MLP neurons of a small language model. Each row is named by its layer, matrix (down: output weights) and neuron, and shows model dimensions 64-191. Each number is 200 + 40 x the weight over its row's rms, rounded and kept within 0 to 999.
A block is one neuron, or neurons of one layer that tend to fire together. After each block is what it responds to, as a language model described it from the Wikipedia text at the highest values.

L3.down114,227,198,271,187,177,198,248,206,195,210,222,223,206,183,104,240,178,212,199,194,57,198,209,214,195,134,199,189,281,246,214,207,188,227,186,222,190,235,205,211,181,172,154,158,164,241,115,203,198,162,149,209,102,168,166,197,226,209,216,157,115,191,148,207,227,241,156,202,185,202,130,174,196,143,228,198,253,271,153,157,243,196,201,202,279,208,243,150,192,233,169,185,226,173,195,182,206,212,187,195,283,206,177,231,238,183,196,155,194,233,248,230,160,220,281,184,216,152,241,207,160,209,224,187,93,251,223,164
L3.down465,164,263,220,184,117,182,258,226,201,200,204,144,160,268,171,202,238,167,222,214,205,217,228,217,169,160,137,215,139,221,165,156,228,265,175,180,134,179,272,272,178,172,219,298,153,186,222,221,169,225,217,186,203,161,196,205,255,129,252,222,209,202,190,203,226,218,178,182,202,217,151,267,155,166,191,281,205,223,257,153,277,187,217,220,181,127,219,179,159,140,233,191,174,246,209,211,199,246,205,140,231,181,197,190,194,157,216,267,214,156,217,219,246,169,233,152,212,222,274,132,111,196,292,190,145,199,211,172
L3.down800,176,175,207,248,287,72,217,172,220,238,168,207,229,152,90,142,154,178,182,196,226,249,235,157,175,143,112,252,176,219,293,210,266,188,162,197,208,157,247,191,201,174,124,221,243,233,195,224,144,200,145,174,217,178,156,222,243,188,225,243,222,224,158,177,133,172,194,251,197,163,179,131,199,234,238,176,176,201,192,119,296,215,158,176,222,216,258,193,187,161,223,240,154,266,189,229,190,210,242,203,262,225,235,206,222,257,272,211,200,145,233,198,167,160,252,221,224,194,174,194,174,246,233,256,106,258,213,181
L3.down904,175,159,220,165,256,177,172,137,196,222,180,188,184,160,159,186,165,159,195,188,135,147,247,154,149,239,187,208,194,251,157,172,147,186,145,243,192,193,137,172,178,161,201,148,153,129,205,179,161,199,206,221,191,132,159,238,187,176,182,204,150,169,176,125,196,222,195,235,198,282,187,252,185,249,256,193,222,121,200,212,343,215,207,228,259,203,260,202,293,266,230,289,176,166,195,202,183,147,200,196,160,158,180,256,252,188,195,152,231,174,172,147,207,195,237,270,147,224,261,175,243,232,172,201,136,187,203,210
Description: The -ly suffix finishing adverbs (allegedly, secretly, nearly) and the -m finishing "them"; weaker on adverbs like also, only, not.

L6.down293,231,209,182,217,179,229,189,182,196,155,181,232,163,192,193,304,244,123,216,207,185,218,182,177,243,212,278,230,196,198,203,146,216,263,267,171,242,192,230,143,113,255,178,179,224,200,167,141,261,148,237,205,177,266,219,214,244,165,237,194,231,190,142,241,186,194,156,204,175,235,213,182,231,164,192,210,228,234,220,180,209,219,159,230,258,216,219,225,203,237,161,155,271,173,224,245,229,193,260,283,137,187,141,266,204,164,220,243,173,219,195,191,252,202,231,110,197,245,204,202,200,202,166,175,222,278,204,181
Description: Fires on the V after T in "TV" (TV films, TV serial, TVE, myTV), and weakly on middle pieces of split words such as tel-ev-ision, rect-ang-ular, hist-ory.

L4.down55,183,240,205,196,213,227,236,194,174,208,222,222,196,191,180,222,190,219,150,144,251,174,139,211,171,205,192,162,208,103,183,268,223,183,170,299,243,222,227,211,178,182,228,210,241,194,225,218,281,211,251,218,166,155,256,205,179,227,221,147,195,185,174,152,267,180,164,206,211,206,163,181,180,228,137,216,153,219,271,163,245,212,189,180,297,243,243,164,185,175,135,230,240,221,193,199,186,135,164,95,258,119,180,174,161,128,170,179,248,295,198,229,174,229,248,197,220,70,177,236,242,169,162,162,293,232,180,237
L4.down356,131,189,184,193,227,134,201,190,234,266,224,218,203,147,230,212,236,142,214,232,243,155,242,218,208,46,140,213,245,179,224,193,211,131,274,160,210,222,219,205,171,194,248,196,218,193,212,229,161,95,193,236,186,222,220,204,209,197,207,109,241,224,230,195,170,171,200,190,186,142,221,165,123,184,196,231,245,172,198,157,180,231,185,229,212,271,205,133,199,199,188,216,216,177,207,175,213,174,241,152,244,178,203,273,215,185,240,176,197,187,132,170,178,154,294,131,254,136,190,184,273,222,225,147,229,172,162,234
L4.down745,207,184,217,238,160,200,180,183,205,277,204,191,267,239,271,226,192,267,148,177,266,159,172,125,213,138,177,209,161,208,220,239,238,287,170,215,141,215,176,228,184,192,215,207,203,138,160,269,210,212,187,221,179,177,107,210,188,228,171,219,157,192,156,216,139,268,333,147,240,213,153,225,222,207,245,257,197,183,214,179,186,185,208,118,208,258,208,246,225,241,229,134,180,181,163,148,264,259,220,237,281,207,172,198,205,200,211,110,193,181,262,172,224,191,222,212,185,231,193,264,206,273,243,226,228,197,215,197
L4.down894,193,175,179,183,296,166,178,201,221,229,248,234,223,154,189,245,225,293,209,200,216,136,130,172,200,222,203,166,227,197,147,142,236,137,212,176,134,240,171,236,178,218,261,186,191,160,228,277,177,133,206,238,199,238,194,154,175,259,258,184,171,174,135,206,243,165,275,279,153,220,262,182,161,173,152,230,279,183,234,195,122,252,250,185,174,166,248,195,172,172,195,132,252,209,170,252,227,110,251,242,200,195,154,248,283,167,184,217,219,202,233,209,157,160,240,187,192,200,199,200,162,246,218,178,236,213,200,153
Description: Word pieces that finish an oddly split common word, strongest for her in anot-her (another), also toget-her, al-ong-side, Flor-id-a.

L4.down271,215,177,194,155,174,249,256,159,139,132,199,221,132,267,159,219,240,152,256,181,202,206,189,257,213,226,184,182,158,220,204,273,204,151,215,197,209,184,302,109,154,222,211,191,143,179,235,189,186,189,139,261,180,173,110,238,185,196,265,197,213,184,220,211,177,196,169,160,176,119,194,170,118,127,184,147,214,219,225,208,215,150,166,166,225,206,219,240,210,190,162,185,161,186,237,289,245,194,180,178,122,205,195,251,197,220,194,196,309,191,142,268,198,204,189,206,183,116,260,292,196,145,217,204,184,181,221,299
L4.down347,167,216,200,178,193,163,278,208,274,222,202,222,102,187,212,216,256,205,202,178,203,155,160,190,256,186,235,258,261,219,300,240,242,160,237,204,219,267,247,145,213,271,164,185,163,128,167,198,241,144,205,122,233,142,171,217,236,194,218,150,177,234,201,176,216,268,213,137,149,265,173,175,140,175,231,155,157,216,195,217,200,173,227,247,283,221,200,202,220,199,142,251,247,120,194,258,208,234,137,143,196,160,219,215,171,191,291,142,237,231,228,179,276,211,288,145,171,135,159,210,197,221,210,235,186,181,189,235
L4.down352,194,192,171,139,214,225,100,242,200,242,228,153,202,197,151,219,139,230,117,200,226,134,192,251,227,148,262,177,216,187,218,191,203,219,194,156,219,169,211,180,185,295,168,227,197,190,245,195,212,183,137,193,134,233,215,210,267,198,127,277,245,235,212,162,179,193,152,212,262,225,191,217,187,252,173,182,172,187,172,184,292,120,237,154,210,249,214,208,227,225,148,147,143,151,194,190,159,240,210,136,146,239,184,267,164,228,178,186,126,199,217,223,277,207,174,206,194,211,203,189,221,171,214,246,158,204,203,187
L4.down742,203,260,197,209,180,182,194,230,182,202,180,138,188,188,236,243,187,230,220,195,209,216,179,263,261,163,157,245,222,228,238,203,160,227,206,167,154,217,187,231,131,209,205,251,272,221,107,153,199,111,228,220,265,231,232,166,172,205,238,178,260,251,263,210,176,187,202,189,240,224,210,187,182,165,257,144,208,189,227,183,124,172,200,210,207,182,173,209,112,114,237,176,176,198,188,206,269,218,181,159,188,177,187,161,217,215,302,236,226,203,234,167,168,271,239,169,117,210,140,130,192,224,271,211,197,150,300,212
Description: Second or later word pieces finishing a common word after a short split-off start, such as T-wo, tr-ust, squ-are, Tod-ay.

L3.down60,200,178,126,133,244,278,206,195,198,222,195,181,216,151,178,251,117,222,157,106,190,182,212,128,229,167,150,169,265,254,294,160,257,198,247,192,282,266,220,210,96,270,226,228,205,234,206,251,187,222,172,202,271,212,247,220,192,233,186,182,235,176,252,204,159,159,223,194,207,179,229,179,188,227,195,229,134,157,189,217,245,253,241,211,239,169,203,285,184,219,205,176,266,162,218,237,311,199,192,203,101,163,217,212,166,172,180,234,184,159,168,218,186,160,245,186,186,208,166,204,159,184,160,263,139,193,226,226
L3.down118,199,216,203,239,252,233,207,201,250,210,241,188,212,275,188,231,243,258,242,240,206,229,202,239,225,114,215,187,197,225,265,215,211,185,173,222,208,150,179,176,224,189,140,313,202,230,210,241,224,121,236,187,274,109,192,232,210,203,226,183,197,179,223,138,218,126,247,238,187,158,138,210,146,266,298,225,195,183,231,204,247,204,228,189,187,164,276,234,146,183,232,126,211,193,118,170,271,269,251,91,234,228,269,127,206,241,225,167,188,176,212,216,210,211,258,222,200,144,178,233,101,209,198,231,181,199,202,185
L3.down865,167,261,200,144,228,262,194,203,153,182,152,129,156,185,293,163,148,204,182,229,231,210,213,245,198,234,279,189,207,154,273,190,201,203,170,174,165,139,134,217,180,174,219,171,217,245,145,247,232,231,222,209,216,243,140,237,167,206,240,254,148,186,168,254,251,202,226,134,244,199,235,171,237,196,220,220,235,178,268,218,166,269,246,261,245,211,194,189,202,103,113,135,143,206,197,154,181,196,176,133,216,235,266,201,214,172,229,235,204,176,263,180,235,212,145,208,188,165,225,235,213,159,248,179,225,177,143,125
L3.down920,205,223,150,221,156,147,168,170,116,207,244,184,233,225,127,224,174,232,258,238,209,214,193,215,243,267,216,192,196,268,209,209,189,238,195,215,217,201,203,230,148,254,216,255,129,193,210,193,149,211,274,170,165,241,182,182,206,258,214,196,206,183,169,190,224,217,139,202,175,198,290,137,269,228,234,173,141,198,96,177,170,162,269,260,239,136,229,179,161,177,239,188,129,231,164,188,264,319,212,196,247,195,159,173,228,250,230,243,72,157,219,324,123,202,147,186,233,187,205,212,125,224,160,198,233,190,180,177
Description: Word-piece tokens that continue a word begun by a short fragment, strongest on "all" in small/smaller, also "ome" in some, "any" in many, "art" in start/headquarters.

L6.down650,248,175,169,179,211,197,226,159,210,243,178,232,194,213,198,198,213,236,119,179,288,196,225,142,142,216,195,209,251,165,155,218,244,180,226,202,167,190,239,232,163,217,145,210,166,189,198,190,253,195,170,266,213,206,159,184,226,137,218,145,259,190,181,196,195,197,151,165,219,177,272,199,200,201,172,198,226,144,167,191,189,149,133,305,230,209,198,134,220,170,158,256,283,153,154,170,163,190,203,139,232,216,269,249,275,175,177,203,342,223,287,171,263,226,187,207,202,154,155,212,172,194,186,229,267,231,150,271
Description: Final word-piece tokens that finish a split word, such as le in Title (common in table headers), her in another, ight in Flight; sometimes whole nouns like work.